config = dict(
    activation='swiglu',
    norm_place='pre',
    tie_embeddings=True,
    batch_tokens=32768,
    seq_len=256,
)
MLP neurons of a small language model. Each row is named by its layer, matrix (down: output weights) and neuron, and shows model dimensions 32-127. Each number is 128 + 32 x the weight over its row's rms, rounded and kept within 0 to 255. A neuron's up and down rows have the sign that makes its largest values positive.
After each neuron's rows, "fires before" lists the tokens most often just after its 100 highest values on Wikipedia text that the model never trained on. A number after a token or word is its count.

L5.down516 [131 131 140 128 139 138 141 199  92 136 157 154 130 130  79 130  91 139 107  95 107  97 108 214  84  91 121 125 106 141 127 159 152 164  62 107  91 135 152 127 149 117 140 166  85 118 162 114 129 112 156 212 168 167 122 177 153 113  96 136 142 141  98  85  92  62 164 134 116 117 142 146  74 158  78 130 194 145 147 113 136 136 114 111 115 165 115 119 154 118 115 120 114 140 124 123]
fires before: "-" 98

L5.down521 [134 113  96 170 140 197 131 123 141 128  66 140 127  88  83 118  89 161 149 112  90 164 106 138 104 107  88 195 125 116 129 155 136 174  87  76 109 131  43  68  60  75  75 110 178 108 135 105 160  91 196 149 135 104 159 153 159 122 132 151 138 162 148 192 161  66 149 140  98 137 133 161 123 135 129 147 127 165 162 169 119  71  82 132 175 150 124 129 133 188 106 121 130 106 164 146]
fires before: ":" 57

L11.down478 [191 161  84 111 197 139 135 157  59 152 173 123  89 174 179 163 124  47  88 174 146 119 128 126 125  98 171 106 133 173 148 145 131 124 138  90 119  89 130 172 122 112 148 133 111  66  87 134 154 139 214 141 143 131 141  97 131 190  59 159 143 117  85 115 116 178 115 186 146 128 151 107  92  99 103 124 196  95 138 139  88 130 100 157 128 148 136 124 153 183  90 106 161 118 171 123]
fires before: "." 26, "," 17, " and" 7, "\n" 5, ";" 5

L11.down531 [140 147 146 159 148 145 160  70 123 140 189  91 178 154 125 138 117  95 131 109 173  97 134 143 131 130 167 189 138 123 104 105 171 125 105 101 143  81 114 122  85 154 164  97  96  64 137 110  63 110 130 173  90 108 205  63 158 130 149  97 169 170  76 125  88 112 165 168  87  82 134 132  84 143 110 129 191 120 137 127 127 130 136 146 140 138  77 128 139 106 139 189 136 140 173 129]
fires before: "–" 28, " to" 24, "," 7, " until" 6, ")" 4, " and" 4

L11.down686 [ 67 115 154 116 149 149  97 160  98 114 180 104  92 105 128 114 101 110 128 110 153 166 121 101 144 147 142  67 140 106 170 121  85  96 132 171  54 184 123  65 151 156  62 149 130 124 164 111 153 121 135  76  89 134 114  78 139 176  94  66 131  86 180 150 103 110  81 140 155 133 118 130 143 118 143 154 179 143 115 127 120 138  62 146 142 152 145 125 145 149 150  99 102 145 144 125]
fires before: "-" 59, "=" 7

L2.down491 [147 131 142 152 111 134 156 196  82 108  84 118 209 160 103 134 141 112  94  77 118 162 139 127 122 131 164 150 143 173 150 107 184 173 130 137 119 132 113 193 175 177 165 128 146 115 141 164 114 125 135  91 147 122 138 134 136 110 104 151 167  85 118 119 120 121  98  90 141 140 112 124 102 124  86 207 101 139 138  98 128  94 171 123 126 171 183 116 159 213 105 187 162 165  87 161]
fires before: "-" 47, "uki" 9, " |" 6

L2.down529 [107 193 213  97 127 192 112 124  89  84 163 120  99  69 118 111  96 132 152 106 164 151 146  77 194 135 128 130 168  97 108 103  79 129 116 119  81 181 182 115 115 148 151 112 124 175 101 174 150 107  71 166 116 122 141  90 115 132 182 154 134 100 152 102 191 116 107  71 136 139 143 168 102  87 117 113 104  70 108 158  92 129 127 117 157  95 114 140 145 130  93 138 171 132 100 106]
fires before: "=" 82

L2.down207 [114 117 130 123 116  90 166 117 127  97 139 130 154 126 182 142 111 107 127 133 252 125 136 162 126 119 154 147 107 106 136 146 114  91 106  80 127 128 157 122 163 135  88 126 142 159 155 129 127 108 171 167 124 141  77  96 204 118 136 153 111 164 117 121 105  42 134 117 156 102 134 101 147 119 106 103 116 104  99 133 159 133 112 159 156 139 155 187 127 114 163 104 163 148 130 101]
fires before: " |" 58, ";" 4

L11.down154 [127 130 110 132  98 127 155 179 146 108  81 174  90 165 132 168 187 134  92 167  88 157 150 126  78  74 173 139 106  97 191 126 119 114  86 106  60 145  95  84  96  94 142 122  97 127  84 139 163  85  98 164 185  87  55  85 116 162 121 151 111  95 160 112 166 138 139 112 127 107 147 102 183 142 135  96  95 141 106 179 120 108 119  69 108 143 136 139  66 122  63 135 199 124 167 136]
fires before: " to" 17, "," 15, "'" 12, " and" 11, "." 6

L3.down289 [108 153 124 120  72 167 139 148 169 150 140 157  98 136  87  93  73 114 144 150 166 123  90  83  97 104 119 165 144 124 143 126 130 113 139 119 167 124 190 132 140 103 171  76 131 212 175 160 184 141 123 144 147 136 155 121 172 131 147 131 137 114 180 174 167 130 174  57 104 114 122 126 104 130 116  84 152 143 169 181 109 124 120  67 155 129  90 121 159 171 133 125 123 131 162 164]
fires before: "-" 30, "=" 11, "The" 8, "In" 6, "A" 5

L4.down390 [104  82 177  88 169 121 136 126  83 149 176 173 166 174 160 103 126  93 144 161 158 114 106 176 135 159 156 131 110 170 161 153 152 139 136 108  84 113 134 117 125  68 176 100 140 128 115 155 145 121 159 142 182  48 147 116 154 109 101 130 113 144 123 156 131 146  91  96 139 125 155 165 119 149 114 113 186 151 102 127 137 154 130 110 137 178  88 117 124 141 140  51 124  85 133  98]
fires before: "-" 100

L3.down282 [108 119 141 114 108 150 101 108  85 144 125 148  60 126  98 123 180 100 188 104 158 171 164 120  82 113 111 108 177 194 176 139 158 121 123 144 122 159 136 172 136 160 189 116 168 180 172  80  86 167 130 128 147 126  71 100 154 135 190 162 145 173 128 111 144 102  63 109 157 101 128 113 115 102 119   3 141  61 164 141  88 178 134 129 128 121  73 159 145  88 141 152 143 149 111 125]
fires before: "=" 51, "\n" 4, " in" 4

L3.down481 [134 149 137 109 136  75  18  82 140 149 165 160 160 138 138 123 160 152 127 124 126 131  95  87 119 207 175 123 161 129  86 162 141 119 134 144 130 161 111  82 144 118 159 151  87  59 129 161 157 117 138 236 135  97 160 173 106 146 140 135 131 133  66 110 143 119 119 129 106 127  90  91 153 145 174 175 102 166 107 161  69 131 106 121 135  94 175 120 130  88  78 100 132  77 142 133]
fires before: "," 25, " a" 9, " is" 7, " Serbia" 5, " an" 4

L4.down607 [164 145 120 133  91 174  73  57 135 150 120 164  74  80 160  95 105 140 167 159 116 127 129 100 181 147 130  56 147  86 112 155 123 146 105 107 137 175 147  33 204 132 129 113 155  70 183 117 118 170 135 196 162 106 130  96 136 165 183 187 113  44 118 116 121  72 127  99 112  77 172 139 126 127 153 146 124 149 143 156 102 119  95 111 152 107 116 123 105 217 128 103 134 131 132  93]
fires before: " |" 56, " /" 15, "%" 15, "\n" 4

L5.down575 [137 142 135 132 127 135 202 166 151 151 140 133 122 147 160 155 172 141 175 120  71 189 156 148  90 137 138 140 165 178  92 144 149 123 203 135 142 130 160  92  86 135 108 106 133 145 141 170 148 112 100 139  94 120 124 162 162 164  74 108  81 173 181 142 117 134 172  84  81 124 156 151 115 144 116 149 179  93  74 105 109 144 126  96 134 114 152 174 147 102 101 165 120 132 139 150]
fires before: "-" 21, "The" 12, "=" 9, "In" 6, " to" 4

L9.down484 [210 188  77 138 161  94 137 136 129 129 111 102 111  96 106 205 188 117 140 111 205 192 123 130 124 122  78 134 192 179 132  98 124 155 133 161 154 133 134 137  70 167 124 135  81 144 144 186 130 139 171 180 141 138 180 107 109  53 135 173 127 157 102 106  75 134 139 156 127 137 151 153 171 126 125 124 107 123 113 196  89 119 149 146 127 130 162  85 146 133  96 101 129  97  77 149]
fires before: "s" 78, "n" 6

L10.down368 [ 97 125 148 158  97 126 172 122 109 113  91 110  67 172 126 147 135 107 178  62  71 138 103 158  88 138 152  86 197 108 111 136  89 174 110 150 138 145 126 131 100 174 154 166 157 112 155 124 118  89 151 151 127 178 164 134 130 122  96 119  95 131 136 161 105 122 108 240 131  75 118  66 101 119 168 107 129  73  71 104  82 134 125 149 133 107 112 138 174  82 158 172 135 120 128  62]
fires before: " |" 41, ";" 23, "," 6, "\n" 6, ":" 5

L3.down228 [122 102  97 119 138 176 104 129 101 117  60 128 115 114 131 130 161 205 115 180 111 146 168 116  80  80 173 136 156 146  90 143 144  67 123  93 128 150  88 144 126 104 173 162 128 109 134  96 139 132 134 135  75 128 134  77 108  99 150 174 147 162 115 129 119 117 150 132 116  96 102  89  96 142 131 126 109 136 166  89 101  87  92 149  89 113 145 215 157 167 112 174 149 150 127 131]
fires before: ":" 68, " /" 15

L5.down591 [ 32  96 139 129 167 131 105 120 165 129 167 117 148  92 185 159 183 165 106 149 149 121 105  74 163  90 148 103 153  93  54  95 123 144 109 164 181 118 134 169 164 132  89 111  87 120 116 149 162 131 123 173 184 120 146  58  99  96  79 115 153  69 116 111 126 120  90 127 116 106 130 112 169 186 135  88 197  99 161 136 141 106 141 111 157  83 118 137 162 122  96 152  93 177  90 133]
fires before: "|" 40, " |" 12, ")" 6, " D" 4, " H" 4

L11.down657 [102  90 136 135 108 104 154 152 174  93 117 110 130  80 120  78 138  99 111 121 130 185 103 136 145 105 139 159 175 155 168 149 136 138 189 196 105 127  52 128 156 156  73  99  98 110  90 145 121 108 125 124 157 140  73  59 152 144 139 154 150 125 148  96 159 114 102  84 174 169 139  81 126 111 138  70 136  80 124 104 135 162  76 113 100 120 149 112 164 136 132  76  84 119 169 129]
fires before: "-" 26, "=" 11, "ical" 9, "ic" 4

L9.down69 [149 140 125 122 110 138 182  59 147  73 145 170  95 164 146 149 127  98 116 184 122 133 134 101  68 158  56 128 129 127 147 172 100  98 125 147 113 127 125 170 112 149 121 122 122 117 104 172 112 183  90 105 113 148 109 181 209 159 152  92 153 115 181 112 146 154 184 197 151 121 173 156 133 159 183 157 143 123 147 106 110 152 158 123  80 147 118 117 120 113 203 126 146 134 142 124]
fires before: "'" 42, " January" 8, " March" 8, " July" 6, " September" 4

L9.down623 [148  98 118 128 168 137 179 174  95 108 135  33 127 132 130 121 130 174 109 156 129 126 161 139  90 149 104 159  75 190 101 126 145 108 140 135 156  93 126 108 170 161 140 213 148 124  86 158 140  51 158 112 112 121 125 212 162 119 106 125 140 127 164  65 134 156 107   4 131 120 159 148 140 125 109  80 133 150 102 167 158  96  54  69 119 108 131 142 113 180 128 156 177 179 133 185]
fires before: " -" 67, "History" 5

L5.down17 [117 151 144 149 159 116 159 105 174  81 136  93 103 110 164 147 220 141 130 154 135  60 162 117 151 163 136  99 126  93 137 134  82 158 190  87 155 117 153 120 127 178  79 118  77 131 133 180 152  99 160 101 144 147 116  61 115 146 134  99 137 137 135 116 132  92  41 209  87 168 143 112 168  90 163 122 145 124 147 178 106 127  80 177 113 114 112 158 134 143 149 124 136 121  76  97]
fires before: " |" 69, ";" 19, "." 8

L9.down218 [127  88 165 184 176 156 115 105 104  53 121 149 163 127 112 168 118  96 104 123  77 140 165 138 124  91 100 140 114 164 164  84 192  98 165  62  72  72 166 193  74 134  99  98 148 115 156  99 121 112 217 156  84 116 122 124 103 128 140 102 147 137 128  89  97 158 122 180 145 131 129 107 144 163 110 106 141 152 157 126 122 121 157 120 119  76 150 186 181 112 136 148 143 101 142 148]
fires before: " by" 41, " in" 20, " on" 8, " to" 5, " as" 4

L4.down39 [121 170 183 161 146 146 143 100 141 172 180 105 135 152 136  82 174 140 149  98 143 136 120 155 106 214 107 162 124 144 165 121 101 124  98 142 118 153 176 118 153  81 169  37 132 140 109 112 169 105 120 149 130 153 140 185 136 142 130 116  95 176  67 115 144  91 126  19 120 177 123 125 140 119 128  73 123 119 115 153 123  96 137 122 160  99  86 127 132  82  83  76 102 141 111 142]
fires before: "-" 40, " Votes" 16, " Candidate" 4

L3.down249 [113 141 186  92 107 140 102 110 124  98 174 131 147 120 140  90 149  96 129  99 186 146 130 121 121  75 154 166 137 160 110 140 158 104 133  78 115  88 156 144 140 164 164  95 147 110 159 125 150 144 150 183 156 114  94 149  92 104 112  95 118 140 149 125 137 104 150 185  76 157 134 168 130 124  98 126  90 129 201 164  93 107  87 119 127 139 138 110 112  89 130 136 116 123 142 131]
fires before: "\n\n" 40, "\n" 40, "=" 18

L5.down310 [ 93 144 126 175  53  98 138 125  50  97 171 150 151 137 122 137  99 105 133 134 155 148 116 154 103 110 141 162 168 131 175 157 114 156  86  58 156 126 145 121 128 125  81  78  58  82 113  97  98 158 121 105 137 167 162 125 156  96 146 161 112 128 175 104 131 191 124 131 115  70  84 168  60 133 120  93 151 113 129 149 152 131 163 108 144 112  81 225 172 102 134 160 120 160 134 141]
fires before: "=" 77, "s" 10

L4.down409 [125 136 184  93  77 164 135 143 132 152 156 142 100 149 160  86 142 173 127 148 128 130 114 157 124 134 195 138 120  60 161 146 128 127 104 112  87 119 114  92  90 126 123 127 141 144 153 125 125 124 150 212  81 127  93 134  83 127 151 104 154 130 122 182 100  97 158 199 124 100 146 122 122  99  90 169 112 149 102 101  79  82 175  94 116 110 136 159 135 164 163 136 100  75 131 136]
fires before: "=" 36, ":" 22, " |" 6

L4.down194 [ 94 107 125 131 233 141 171 152 218 108 120 124 149 108 132 136  97 115  81 148 100  97 133 106 121 111 104 159 153  43 106 140 137  96 173 134 162 145 125 126 110 120 163 165 143 147  83 142 158 129  87 152  96 132  82 119 124 172 118 135  70 133 110  65 117 145 149 126 136 108 184 125 107 107 125 175 188  87  82  91 108 138 165 112  62 197 132  69 125 144 129 152 143 129 117 165]
fires before: "-" 64

L10.down393 [104 135 115 121  71 117 142  95 122 147 181 141  99  50 142  95 133  68 145 195 146 107 128 115 111 122 105  89 148 157 184 107 119 155 100 177 115 147 122 111 187 189 110 106 116 122 156 155 113 101 106 117 201 194 118 148  76 141 138  96 151  82 106  71 114 127 114 144 103 142 129  82 178 104 167 138 120  86 146 110 138 106 168  92 119 196 125  92 146 137 148 118 160 125 170  76]
fires before: " |" 49, ":" 8, "\n" 6, "." 5, " (" 4

L11.down471 [ 60 101 126 186 136 196 143 123 103 136 136 111  82  90 117 131 105 107 143 161 139  91 145 118 100 136  76 136 120 169 110 141 162 125 125 114  44 128 157 125 143 128  78  72 192 146 119 137 139 112 167 121 112 183 135 112 134 102 108  86 188 120 111 136 123 115 122 152 131 161 127 152  91 114 137 121 139 118 116  91  96 141 180 146 134 138  61 142 158 192 167 217 145 150 177 175]
fires before: "=" 100

L4.down426 [133 150  66 155 128 105 197 164 112 103 155 124 142 147 153 118 166 143 162 176 143 123 143 139 131  98  92 158  71  62 102 120 134 180 107  81 178 118 142 121 124 133  95 115 109  50  71 136 136 173 153  93 103  84 169 144 148 129 173 156 109 117 144 156 105 186 166 113 129 153 137 112 142 101 109 105 151 151 159  81 128 144 139  96 138  54 143 171 111 153 115 140 217  86 170  82]
fires before: "s" 34, " a" 12, " well" 5, " |" 4

L9.down305 [190  54  50 139  88 195 154 130 112 131 121 166 173 138  73 107 149  47  90 108 164  87 119 162 102 135  83  75 118 141  92 123  92 106 105  94 106 155 100  84 138 110  66 102 105  74 140 156 129 160 162 149 139 134  76 120 169 111  83 127 103 112 145 150 117  95 181 129  94  80 162  92 128  91 129 100 131 111 184  90 103 124 156  76 107 187 103 133 104 114 146  99 157  67  93 144]
fires before: "-" 99

L5.down421 [ 92  81 160 119 115 126 126 156 149 130 115 127 110 101 153  81 145  93 138 132 121  82  99  96 166 128  98 120  64 133 176 174 181 167  79 176  64 136 142 126 135  72 130 166 122 132  90 146 192  75  79 185 120 125 143 150 130 125 112  77 141  64 130 140 130 123 127 112 148  69 126 174 157 158  82 153 195 162 131 140 118 110 180 130 140 105  89  96 142  49 106 151 129 195 126 104]
fires before: "-" 63

L10.down126 [ 86 164 161 141 112 127 114 194 161  65 121  89 137 181 107 116 153 167 133 115  97  91 107  55 115 116 149 120 102 181 123 143 157 165 138 172 172 140 107 130  66 116 118  80 152 132 131  92 138 131  80  37 171 146 120  75 124 179 139 191 151  90 130 128 178  87 126  55 122 131  85  94 158  72  96 113 125 132 108 192  84 134 124  62  93 116 141 104 128 159 101 106 176 131 120 126]
fires before: "=" 72, "\n\n" 4

L3.down485 [190 151  93  96 110  99 150  87 160 136 195  97  87 157 108 108 118 127 137  51  97 141 107 156 136 139 107 113 159 149 131 148  95  98  73 117 153 130  84 134 138 135  91 136 124 143  70 188 106 142 131 161 151 127 146 101 126 124 149 182 125 157 100 182 126 148 109  65 103  50 170  99 118 109  93 150 113  88 105 129 146 141 121 119 150 148 187 118 153 112 106  85 202 162 140 157]
fires before: "s" 60, " -" 4

L11.down345 [161 157  64 111 127  61 141 113 136 174 106 167 114 155 173 137 133 138 137 165  63 150 113 115 130 111 127 140 126 132  98  99 131 142 153 110 155 104 161 110 142 100 112 119 193 123 135 119 105 161 105 136 121 126  99  94 105 116 151 134 163 117 126 178 107 151 152 118 132 147 145  84  87 186 211 113  81 123 122 155 128 161 103 165  53 132 142 149 116 104 160 117  93 129 166  96]
fires before: "-" 53, " of" 12, "P" 4, " Clade" 4

L10.down180 [117  56 128 120 123 171  38 142 168 142 111 123 171 118 104 108 130  83  98 167 140 100 114 153  93 135 119  80 128  98 113 116  67 120 140 151 100  93  89 167 144 116 158  99 212 137 138 172  76 175 182 164 113 116 116 153 112  96 144  81 155 114 176 119 125 126 116 166 144 181 133  80  85  64 165 120 146 126 156 174 125  82 156  90 161 134 208 162 165 131 142 141 132 144 146  98]
fires before: " in" 33, " with" 9, " of" 8, "ly" 4, " on" 4, " and" 4

L9.down210 [101  90  79 192 109 107 126 119 100  84  59 104 181 128 137 134  98 112 114 139  95 120  98 166  71  94 131  46 113 121 105 127  91 186 143 133 140 148 197 129 140 108  56  96 173 166  94 213 125 128 157 119 194 112  53 142 127 137 161 147 154 128 155 139 126 142 189 128 164 188 109 155  83 142 127 100 162 166 114 114 149 126  98 169 129 156 163 165 108 115 104 130 143 146 134 121]
fires before: "-" 93

L2.down120 [107 255 109 118 117 171 121 133 147 124 198 127  93 124  62  86 173 161 125 163 105 126 160 136 146 174 140  57 153 127 121 185 129 131 151 164 137 172 133 126  92 142 141  93 121 127 106 126 139 129 149 144 114  94 101 125 141 156 133 127 141 180 119 103 114 112 143 106 159 105 141 160  90 134  84 118 108 174  83 107 140  87  88 119 130  88 105 210 147 144 118 118 112 104  93 130]
fires before: " |" 37, ":" 17, " votes" 6

L10.down176 [130 136 170 127 117  89 153 138 119 124 100 128 100 157 141 141 147 105 133 187 148  82 130 130 150 128 132 180 172  62 161 100 112 120 113 115 131  86  65 128  89 150  87 177 129 168 164 123  69  75 181 151 141  98 105  67 159 111 130 181 124 132 139 131 116 110  72 195 121 180 111  88 115 132 205 192 144 110  71 118 170 108 128  38 151 101 161  74 159 152 122 157  98 110  92 112]
fires before: " |" 31, "s" 10, " 100" 9

L11.down86 [122 158 172 135 137  77 206 164 122 167  93 161 118 162 150 191 123 111 110 124  79 116 129 197  83 160 166 127 149 177 175 115  61 150  99 119 130 133 107 120 156 128 133 135 108 135  66 140 154 171  74  80 132 162 192 176 131 132 116 121  84 124  83 163 111 117 147 118 117 135 102 127 120 139 155 152 111 116  96  97 175 160 115 130 146 133  94 116 100 163 118 155 137 145 121 131]
fires before: "," 40, " |" 24, "\n\n" 7, "\n " 6

L4.down666 [126 138  68 100 160 140 100  93 137 108  55 161  97  74 137 188 210 124 123 135  99  88 174 147  95 147 123  87 176 123 114 105 135 126 203 109 118 203 112 161 158 204 140 116 123  70 167  93 140 142 102 136 112 123 102 151  95 115  83 159  50  85 119 109 178 106 154 201 141  87 125 110 167 180 154 113 180 156 145 137 162 119  95  84 157 138 144 140 121 100 142 125 108 128 132 129]
fires before: ":" 28, "\n" 18, "′" 7, "\n\n" 6

L10.down639 [141  88 104 180 122 157 137 182  81  76  99 166  72 144 163 114  92  41 126 187 160 112 156 181  47 149 108 112 122 171 125  79 156 149 118 166  81 161 159 112 144 159 117 102 143 134 178 127 131 168 127 135 123  80 127  96 156 172  61 142 167 133 117 147 106 169 125 170 153  90 177 144 185 150 117 141 139  79 150 139 115 126  97 100 133 103 147 115 119  48 133 141  98  74 200 174]
fires before: "'" 76

L10.down607 [ 91 171 151 118 140 131 140 140 148  90  95 117 162 114 103  98 126 108 136  97 113 123 100  87 159 114 189 193 133 183 119 113 192 106 164  58 179 147 118 173 156 115  78 114 153 151 107 154 104  77 111 119  84 148 128  85 106 141 147 147 136  61 119 184 116 112 153 103 128 173 165 121 108 150 153  71 168 105 121  77  76  82 116 107 118 141 141  75 153 104 128 116 178 102 136 112]
fires before: ")" 25, " in" 23, "–" 12, " –" 6, " of" 5, "\n\n" 5

L4.down342 [ 48 145 127  80 150 113 132 144 165 145 145  93  47 110 111 165 122 117  86 167 152 164  80  71 131 167 147 110 159 131  74 114 123 145 134 169 164 128  77 100 140 116 160 169 104 101 131 126 153 138 119 155 110 105 180 114  94 121 106 100 184 129 130  88  84 145 162 192 104 116 149 122 128 129 125 161 131  90 137 105 107 132 162 196 116 125 155 126 135  80 117 101 133 163  92  78]
fires before: " a" 31, " an" 11, " |" 10, "\n\n" 5, "ore" 5, " the" 4

L11.down198 [114 154 160 174 146 140 134 157  72 140 126 107 138 120 166 113  84  76  60 154  95 129 150 171 122 115 102 134  79 149 138 108 114 125 154 153  96 152  99 137 138 166 140 180 139 138 166 130 104 163 121 123 121 191 122 157 111 142 103 156 145  71 176 107 110 116 175 104  43 139 127 100 135 167 147  86 153  87 168 124 204  88 150  94 162 189 155 132 113 109 154 143 102 119 123 138]
fires before: "1" 22, "0" 20, "2" 15, " |" 8, "3" 5, "4" 5

L5.down311 [210 104 109 106 122  97  79  96 146 106 113  84 170  85 117  97 125 158 153 101 203  90 106 113 100 186 118 105 153 119 141 147 158 140 137 157 127 100 108 116 118 135 132 144  86 151 120 158 167 112 153  67 117 126  62 123 156 121 152 190   4 136 164 191 154  94 110 149 105 104 178 147 102  81 133 117 129 126 114 144 117 132 162 114 137 115 120  99 145 115 188 110 152  43  89 169]
fires before: " |" 30, "d" 10, "ed" 9, " million" 4, " to" 4

L10.down330 [116 158 139 125 122 168 163 105 117 124 116  62 114 180 107  98  98 124  88  67 150 193 126 147 132  44 166 147 111 128 165 151 151  91 108  83  72 103 102 109 148 175  84 121 134 108  57 126 154  80  94 193 146 193 128 135 158 165 128 114 160  78 120 159 101 120 122 124  97 113 128  85 186 168 152 108  65 170 113 165 137  84 141 109 119  99 123 112 115 124 175 103 126 105 106 110]
fires before: " −" 22, "  " 12, " +" 9, " —" 7, "\n" 5

L11.down153 [147 122 111 143 143  85 142 181  77 156 156 126 144 156 151 143 160 134  80 147 187 116 197 144 126 136 141 153 110 149 118 131 174 143  68 140  75 128 174 134 120 202 165 151 116 166 154 125 115 103 179  79 135 122 144 157 136  84 166 208 171 145  96 124 113 173 100 132  98 167 156 141 115 213 188 131 126 168 163 108 123  85  96  94 108 155 153 120 131  94 104  99 124 163 172 123]
fires before: " -" 60, "L" 4, "I" 4, "Per" 4

L5.down108 [103  65 139  91  79 116 110 136 152 140 124 131 139 129 174 108 145 132 109  91 179 117 141 138  88 100 156 148 144 148 139 124 130 190 113 111 113 115 172 131 179 121 108 131  90 176 175 130 166  89 140 121 161 124  87 142 136 130 150 100 129 153 160 148 162 169 110 178  97 137  93 100 155 125 119  95 167 120 110 139 101 112  89  66 101 133 129 140 131 103 106 148  80 211  85 102]
fires before: "\n" 57, "=" 25, "\n\n" 14

L2.down613 [119 146 175 147 159 140 102 150 140 149 164 141 191 142 186 164 168 127 108  82 141 106 106 154  96 104 163 110 139 161 117 149 212  64 122 146 108  97 125 205 135 158 178 138  64 191 141 151 156 169 165 141 151 111 125  83 141 109 113 151 161 122 191 163 156  99 215 119 135 125 121 176  96 131  91  93 166 102 124 130 147 172 162  74 127 135  56 132  72  82 145 132 209 114  69 124]
fires before: "," 26, "\n " 13, "s" 10, "\n" 9, " (" 5

L10.down620 [131  88 118 136 124 124 126 134 112 133  94 145 147 155 117 153 127  75 102 128 160  81 103  58 122 153 116 112 150 119 122 222 131  81 121 164 102 106 117 128 155 112 118 183 142 132 100 173 156 138 147 215 112 139 120 109  97 140  54 153 135 154 158 183 188 173  49 119 145 146 146 144 102  78 158 124 103 104  72 136 101 143  89 141 162  99 109 100 167 160 157 150  51 170 107 165]
fires before: "=" 56

L3.down354 [ 86  66  57  95 166 141 105 147  70 141  99 112 125 114  97 125 166 136  96 143 162 123 167 125 113  79 169 110 192 171 125 144 113 153 118 135  75  68  82  77 151 147 139 187 101 157 145 103 111  90  92 171 145 104  95 171 117  94 148 144 103 152 172 118 116 154 168  98 121 138 162 179  70  97 110 119 135 119 108 126  78 125 113 134 151 125 135 181 149 139 135 110 193 163  83 164]
fires before: "-" 29, "|" 14, " |" 9, "in" 7, "law" 7, "election" 4

L4.down476 [116  97 125  96 186 161 144 126 125  76 146 169 104  86 114 166 112 174  89 167 121 171 128 120 194  86 107 134  99 173  89 115 101 158 120 122 109 141 173 154 110  85 133 111 186 195 177 125 192 146  99 137 145 141  58 125  80 130 182  94 171  97 128  89 160 117 121 141 115 117 164 157 168 193  77  86 153 105 119 167 153 193 181 114  56 136 133  54 138 130 142 115 139 137  68 154]
fires before: " by" 17, " to" 13, " in" 12, " as" 11, " for" 7, "." 5

L5.down378 [161 122 141 138 136  95  89  97 120  15 105 134 128 122 116 147 136 122 137 150 176 109  98 139 153  93 144 157 188 129 115 143  89 106 162  79 130  91 138 186 116 165 108 104 110  74 113 150  94 131 107  90 140 104 103 151  87 133 114 163  87 126 211 160 140 112  99 211 145 119 144  98 162 155 151 129 109 117 117 165  91 134 103 155  82  86 136 132 149 100 175 163 159 168 230 158]
fires before: " to" 16, " the" 14, " as" 12, "ed" 8, " for" 4

L10.down572 [130 166 140 120 153 123 103 169 113  93  97 133  72 147  65 124 112 126 143 104 158 135 112 149 155 117 150 172  81 151 101  96  81 152  52 107  79 134  51 187 159 124  67 136 143 104  30 129  98  84  84 150 123 142  83 123  91  86  96 108 156 124 120 124 146 118 104 133 158 127 146  83 143 142 182  94 108 144 115 105 165 146 116 131 146 112 158 165 126 157 115 122 123 114 117 128]
fires before: "." 29, "é" 6, "ü" 6, "ø" 5, "ö" 5

L3.down134 [ 63 148 130 120 145 142 102 106 118 160  83 108 150 162 106 166 167 134 150 134  70 134 139 105 154 101 178  59 142 141 138 151 120 125 114 106 133 115 181 139 155 129 139 106 158 112  56 108 108 134 133 132 245 124 120 144 118  95 114 156 120 132 139 170 125 176 163 132 128 140 126 141 147 160  93 122 132 121 107  98 186 106 175 148  75 150  89 138 136 111 113 102 130  69 117 126]
fires before: "|" 81, "in" 4

L5.down276 [154 119  94 145 126 104  70 105 112 172  95 143 114  70 152 133 148 112 105 122 150 154 128 174 218 116  91  98 132 102 145 131 126 146 174  68 127  78 157 117 152 132 118 110 125 157 124 123 142 128 101  50 199 125 160 132 102  94 126 109 102 117 171 127 181 195  78 191 138 114 174 141  99 156 150 123 167  85 182 137 127  84 142 131 122 117 173  85 111 124  90 152 151 128 121 157]
fires before: "\n" 37, "\n\n" 13, " ." 10, " —" 6, "0" 5, " 2" 4